Weights of a small transformer language model.
Size: 15 layers, MLP 2304 GELU, 62.2M parameters.
Architecture: RMSNorm after each residual sum, tied embeddings.
Training: a variant of Muon for these matrices, 495M tokens, 4079 steps.
MLP neurons of a small language model. Each row is named by its layer, matrix (up: input weights) and neuron, and shows model dimensions 480-575. Each number is 200 + 30 x the weight over its row's rms, rounded and kept within 0 to 999.
A block is one neuron, or neurons of one layer that tend to fire together. Before each block is what it responds to, as a language model described it from the Wikipedia text at the highest values.

Article after prepositions/conjunctions
L12.up1073,246,201,257,240,218,179,170,204,190,178,127,225,168,232,186,232,159,208,223,250,243,170,127,165,162,205,267,194,230,155,193,160,207,165,141,186,215,183,222,182,231,188,195,179,237,182,152,224,173,227,166,218,189,229,174,181,247,170,221,209,178,204,228,231,217,157,199,229,171,181,209,235,215,213,170,236,212,165,237,241,206,188,159,232,176,146,191,225,162,173,153,218,209,167,232,213
L12.up1122,218,259,218,204,211,159,225,201,179,242,229,188,211,199,170,243,190,222,208,190,163,189,239,208,180,201,166,146,207,149,252,189,239,156,186,171,237,189,212,188,202,221,182,180,192,140,201,197,182,157,210,235,205,186,179,190,210,237,142,199,209,265,224,194,154,230,202,161,192,170,159,168,197,198,182,225,227,175,190,185,205,171,158,185,203,191,190,166,216,194,198,168,168,229,192,166
L12.up1361,198,198,187,244,212,231,184,203,183,176,165,210,200,236,216,173,184,206,222,184,222,203,267,170,216,176,198,187,200,197,201,185,190,212,196,169,194,175,189,208,164,261,177,128,191,177,183,123,206,189,156,224,159,184,217,164,204,203,194,171,257,250,174,208,235,180,173,206,191,135,218,180,241,210,254,169,225,211,144,219,189,194,213,226,236,213,212,140,183,216,180,230,215,138,191,192
L12.up1706,191,225,201,235,191,204,177,168,173,228,211,254,201,244,184,156,174,283,223,208,152,145,208,163,238,256,214,203,194,211,184,269,171,209,239,184,203,166,255,237,143,191,173,261,221,212,197,154,194,219,187,218,156,199,223,162,184,209,129,235,180,153,174,196,198,184,218,243,215,210,217,204,227,219,258,190,182,164,185,225,189,193,121,174,166,205,170,203,151,175,169,297,147,235,202,182
L12.up1947,186,253,186,240,193,219,180,203,149,147,228,258,193,204,220,183,173,202,166,204,258,248,254,215,206,195,207,188,145,229,154,202,226,194,176,211,204,183,220,167,213,208,248,219,156,221,166,175,149,217,176,242,200,241,245,201,225,172,204,169,199,219,208,168,180,188,214,195,189,202,268,166,221,162,215,186,205,195,191,162,184,239,173,211,142,182,167,142,251,190,168,184,198,241,167,177
L12.up2143,195,163,125,244,210,203,211,219,220,143,220,167,205,135,219,178,191,208,236,224,176,163,171,183,217,206,144,227,232,235,192,189,213,215,143,192,207,216,198,162,154,201,233,185,154,202,191,230,139,209,192,168,209,194,200,223,200,172,162,206,259,223,214,163,218,193,223,235,177,195,207,186,217,202,232,186,246,224,178,256,171,190,175,217,182,211,190,194,164,202,200,256,202,164,224,144
L12.up2213,213,205,232,247,211,173,196,151,199,183,168,227,185,187,188,155,201,161,180,179,180,128,223,221,246,235,231,152,185,194,221,200,203,170,195,206,202,193,214,210,230,181,206,195,229,174,193,216,204,207,235,175,153,145,183,155,196,212,176,163,221,235,255,264,184,226,231,175,152,158,229,175,200,217,250,211,235,199,142,207,212,159,181,279,157,204,176,200,193,203,233,236,185,271,204,177
L12.up2219,152,210,227,244,189,190,189,230,204,244,189,177,147,216,198,217,235,173,180,168,231,119,181,160,221,228,210,239,209,224,217,185,207,218,143,225,282,218,231,195,270,231,189,174,204,160,226,142,181,208,190,245,163,163,187,234,188,193,237,267,217,222,208,154,186,214,242,216,235,179,235,192,226,193,206,252,208,191,186,252,179,180,177,203,127,211,197,223,160,232,236,245,232,174,153,200

Leading digit 2 in numbers
L6.up251,222,237,164,170,156,192,220,208,207,214,197,212,235,248,218,218,249,220,164,233,223,202,218,215,217,201,182,152,188,214,175,176,192,206,193,182,210,197,188,165,200,129,151,201,174,161,219,150,202,192,221,145,218,208,223,227,202,223,214,232,170,206,195,199,181,202,203,217,203,134,186,223,191,167,233,237,194,251,215,174,228,201,104,186,201,157,241,229,175,225,240,171,214,167,204,200
L6.up274,191,212,169,208,206,197,235,218,193,116,133,164,213,215,212,224,210,126,238,168,177,192,262,244,265,137,227,190,140,222,201,178,220,199,235,200,190,221,203,215,204,160,204,201,196,207,177,205,190,225,230,225,239,234,243,201,192,188,210,241,225,202,173,206,207,239,250,201,163,183,210,203,236,122,135,218,255,183,181,208,237,191,203,183,170,207,225,199,210,188,181,234,251,128,216,163
L6.up1128,183,147,205,86,246,172,177,235,200,195,191,201,224,191,172,153,238,263,141,209,210,224,176,274,171,177,207,192,175,221,194,204,253,169,205,210,225,234,189,186,189,214,220,214,227,202,202,252,137,206,211,153,177,168,213,200,198,242,183,225,208,195,202,198,218,217,214,177,223,214,173,210,232,166,162,167,247,251,201,235,175,159,145,129,229,159,186,146,245,231,219,217,215,127,197,213
L6.up2072,184,270,215,213,166,185,191,186,189,156,211,235,222,224,205,227,184,168,91,212,214,199,201,179,204,174,181,174,184,206,217,155,139,213,202,204,174,195,165,201,174,227,177,155,233,173,218,227,263,192,187,214,155,183,212,176,197,173,225,198,161,234,229,269,202,240,196,139,213,193,147,210,190,124,224,201,285,206,193,195,215,221,211,149,236,209,211,227,232,186,237,224,269,146,189,244

Digit 2 token
L3.up560,164,159,212,219,207,207,252,188,196,166,205,204,224,240,220,247,207,153,215,161,241,229,227,151,187,219,209,200,212,158,207,199,179,164,199,177,203,222,160,247,182,228,180,210,132,220,220,239,214,263,227,245,279,190,194,210,191,175,272,229,200,198,178,253,229,215,197,163,218,247,218,185,207,228,85,194,215,200,204,195,219,177,198,246,195,208,229,205,231,317,162,174,195,227,223,206
L3.up581,217,178,194,238,157,181,201,226,169,233,161,165,214,219,212,206,184,247,157,220,246,204,197,186,173,200,210,190,172,205,211,210,191,183,196,208,238,251,187,195,172,185,237,232,253,194,193,202,182,152,169,211,199,217,190,212,191,194,200,238,226,177,192,219,196,176,205,205,209,177,227,221,161,182,204,166,240,198,195,132,163,204,176,191,222,194,195,218,182,168,225,264,241,223,177,203

Indefinite article "a"
L6.up1488,238,234,171,187,192,153,181,191,235,177,145,193,242,149,228,190,205,182,254,240,163,106,216,205,247,199,156,234,198,218,253,234,189,233,192,195,174,199,250,200,236,182,204,174,170,252,188,206,199,216,228,179,245,207,204,144,184,192,205,212,253,268,192,166,240,185,172,167,188,169,174,210,195,128,182,236,266,234,211,188,225,201,182,252,190,161,137,223,219,215,196,264,186,217,174,234
L6.up1502,218,240,155,193,171,203,115,226,199,187,227,236,180,150,151,164,174,217,218,182,206,162,266,285,239,214,199,191,216,187,214,228,205,171,172,184,222,202,277,139,184,186,207,220,197,181,181,178,218,168,225,231,204,193,231,154,189,190,195,180,156,210,199,228,184,164,196,163,115,207,199,181,226,185,190,233,238,198,224,168,228,179,167,200,186,189,219,210,183,195,264,216,191,182,190,230
L6.up2150,197,272,206,197,153,167,257,244,193,168,187,198,219,241,160,215,118,224,210,208,176,214,160,245,132,230,219,189,208,190,195,230,234,174,143,188,230,230,219,199,264,245,167,202,200,206,179,146,196,167,226,178,199,259,230,196,208,204,180,221,187,215,174,220,189,167,199,163,189,239,230,183,215,193,206,180,288,202,260,190,195,222,222,219,249,174,233,189,168,188,183,161,201,190,186,236
L6.up2252,210,201,136,198,197,180,203,225,191,139,209,202,260,178,165,198,229,172,180,202,166,207,166,195,161,176,205,217,212,164,204,201,214,200,211,184,209,240,240,185,240,250,221,171,234,214,197,196,211,170,180,220,136,251,255,198,188,134,220,167,223,246,188,194,201,206,206,200,248,195,258,232,209,219,177,131,284,160,246,156,239,212,160,169,206,206,139,171,217,168,198,219,185,208,221,165

Year-initial digit 2
L12.up92,186,216,159,198,195,164,234,213,124,211,204,218,258,171,254,210,229,180,167,187,127,202,132,250,238,184,185,260,199,205,199,179,208,184,172,221,151,202,198,231,205,107,189,189,184,185,197,218,168,168,194,232,173,214,211,221,203,250,155,205,211,156,215,193,168,247,154,235,195,125,255,209,196,195,169,160,193,165,195,182,190,232,179,191,168,194,211,178,223,227,191,201,186,218,168,194
L12.up170,196,235,171,190,181,227,199,224,223,209,236,213,168,190,259,204,203,196,205,200,238,186,191,146,182,223,203,249,214,228,218,222,160,219,211,210,176,184,243,169,222,216,144,197,161,199,174,161,250,171,206,194,195,164,199,173,233,193,164,183,214,231,209,169,223,220,243,253,177,194,207,192,217,162,181,233,189,179,183,190,200,236,100,197,182,172,171,215,166,158,195,167,163,192,162,212
L12.up611,251,237,176,164,201,166,160,183,167,212,200,179,189,254,214,172,196,160,174,154,228,232,226,230,136,261,177,231,220,261,215,240,161,172,181,232,183,209,224,229,242,199,215,212,198,169,181,169,219,188,218,187,175,201,225,229,172,187,227,227,148,176,238,193,204,211,210,180,179,165,243,206,208,195,241,213,201,223,185,184,236,179,205,216,222,216,253,219,231,170,136,203,230,217,220,212
L12.up1016,214,221,179,166,90,208,220,182,230,181,197,201,226,209,181,179,205,165,197,196,198,204,182,207,180,214,194,218,151,193,190,202,215,219,194,268,208,217,168,209,225,204,204,209,250,202,222,192,207,157,163,239,182,156,188,170,178,219,175,192,185,138,148,239,171,236,184,207,217,241,167,218,254,167,151,244,183,167,210,202,244,158,200,169,233,222,243,192,208,209,136,236,212,210,188,170
L12.up1443,233,238,141,191,226,182,201,183,162,188,178,210,160,156,184,162,214,210,142,218,241,197,151,221,187,265,238,195,224,216,229,234,231,215,227,190,137,239,186,195,244,216,212,183,200,212,247,189,181,190,192,180,163,107,151,232,226,158,210,192,214,167,179,197,175,242,195,191,191,227,250,206,207,179,213,222,162,192,185,249,225,160,250,158,260,186,161,195,160,181,194,216,203,166,198,192
L12.up1499,222,222,228,217,225,172,174,187,232,192,111,210,202,198,193,214,206,240,178,189,185,230,172,209,182,237,187,218,172,177,195,217,236,153,158,210,233,223,188,179,167,229,182,242,212,214,230,178,170,199,172,209,164,172,230,210,220,206,172,210,197,199,242,212,213,207,212,189,201,191,211,186,228,205,167,196,232,210,217,220,168,183,217,173,207,203,167,218,243,210,156,183,187,130,183,214
L12.up1808,240,187,111,161,195,171,172,167,232,214,224,187,193,214,164,178,219,193,193,171,204,212,223,211,219,138,236,186,223,219,206,245,154,156,184,191,167,190,253,201,260,178,182,218,174,212,210,189,196,163,189,206,214,203,195,147,186,213,182,247,219,144,232,187,147,241,214,212,222,225,190,204,189,179,220,211,200,238,269,215,253,189,231,220,254,215,163,146,226,209,202,195,189,201,187,202
L12.up1993,197,197,249,228,174,240,226,213,156,185,192,211,149,207,192,158,172,197,260,179,141,117,179,219,231,156,175,203,165,149,168,265,211,178,181,187,207,205,217,198,240,171,218,205,211,215,228,246,227,217,172,189,192,197,206,240,241,196,138,192,184,138,195,166,180,179,228,152,146,177,206,187,213,184,246,197,153,178,214,223,220,198,159,197,174,233,205,213,221,145,201,126,170,210,255,197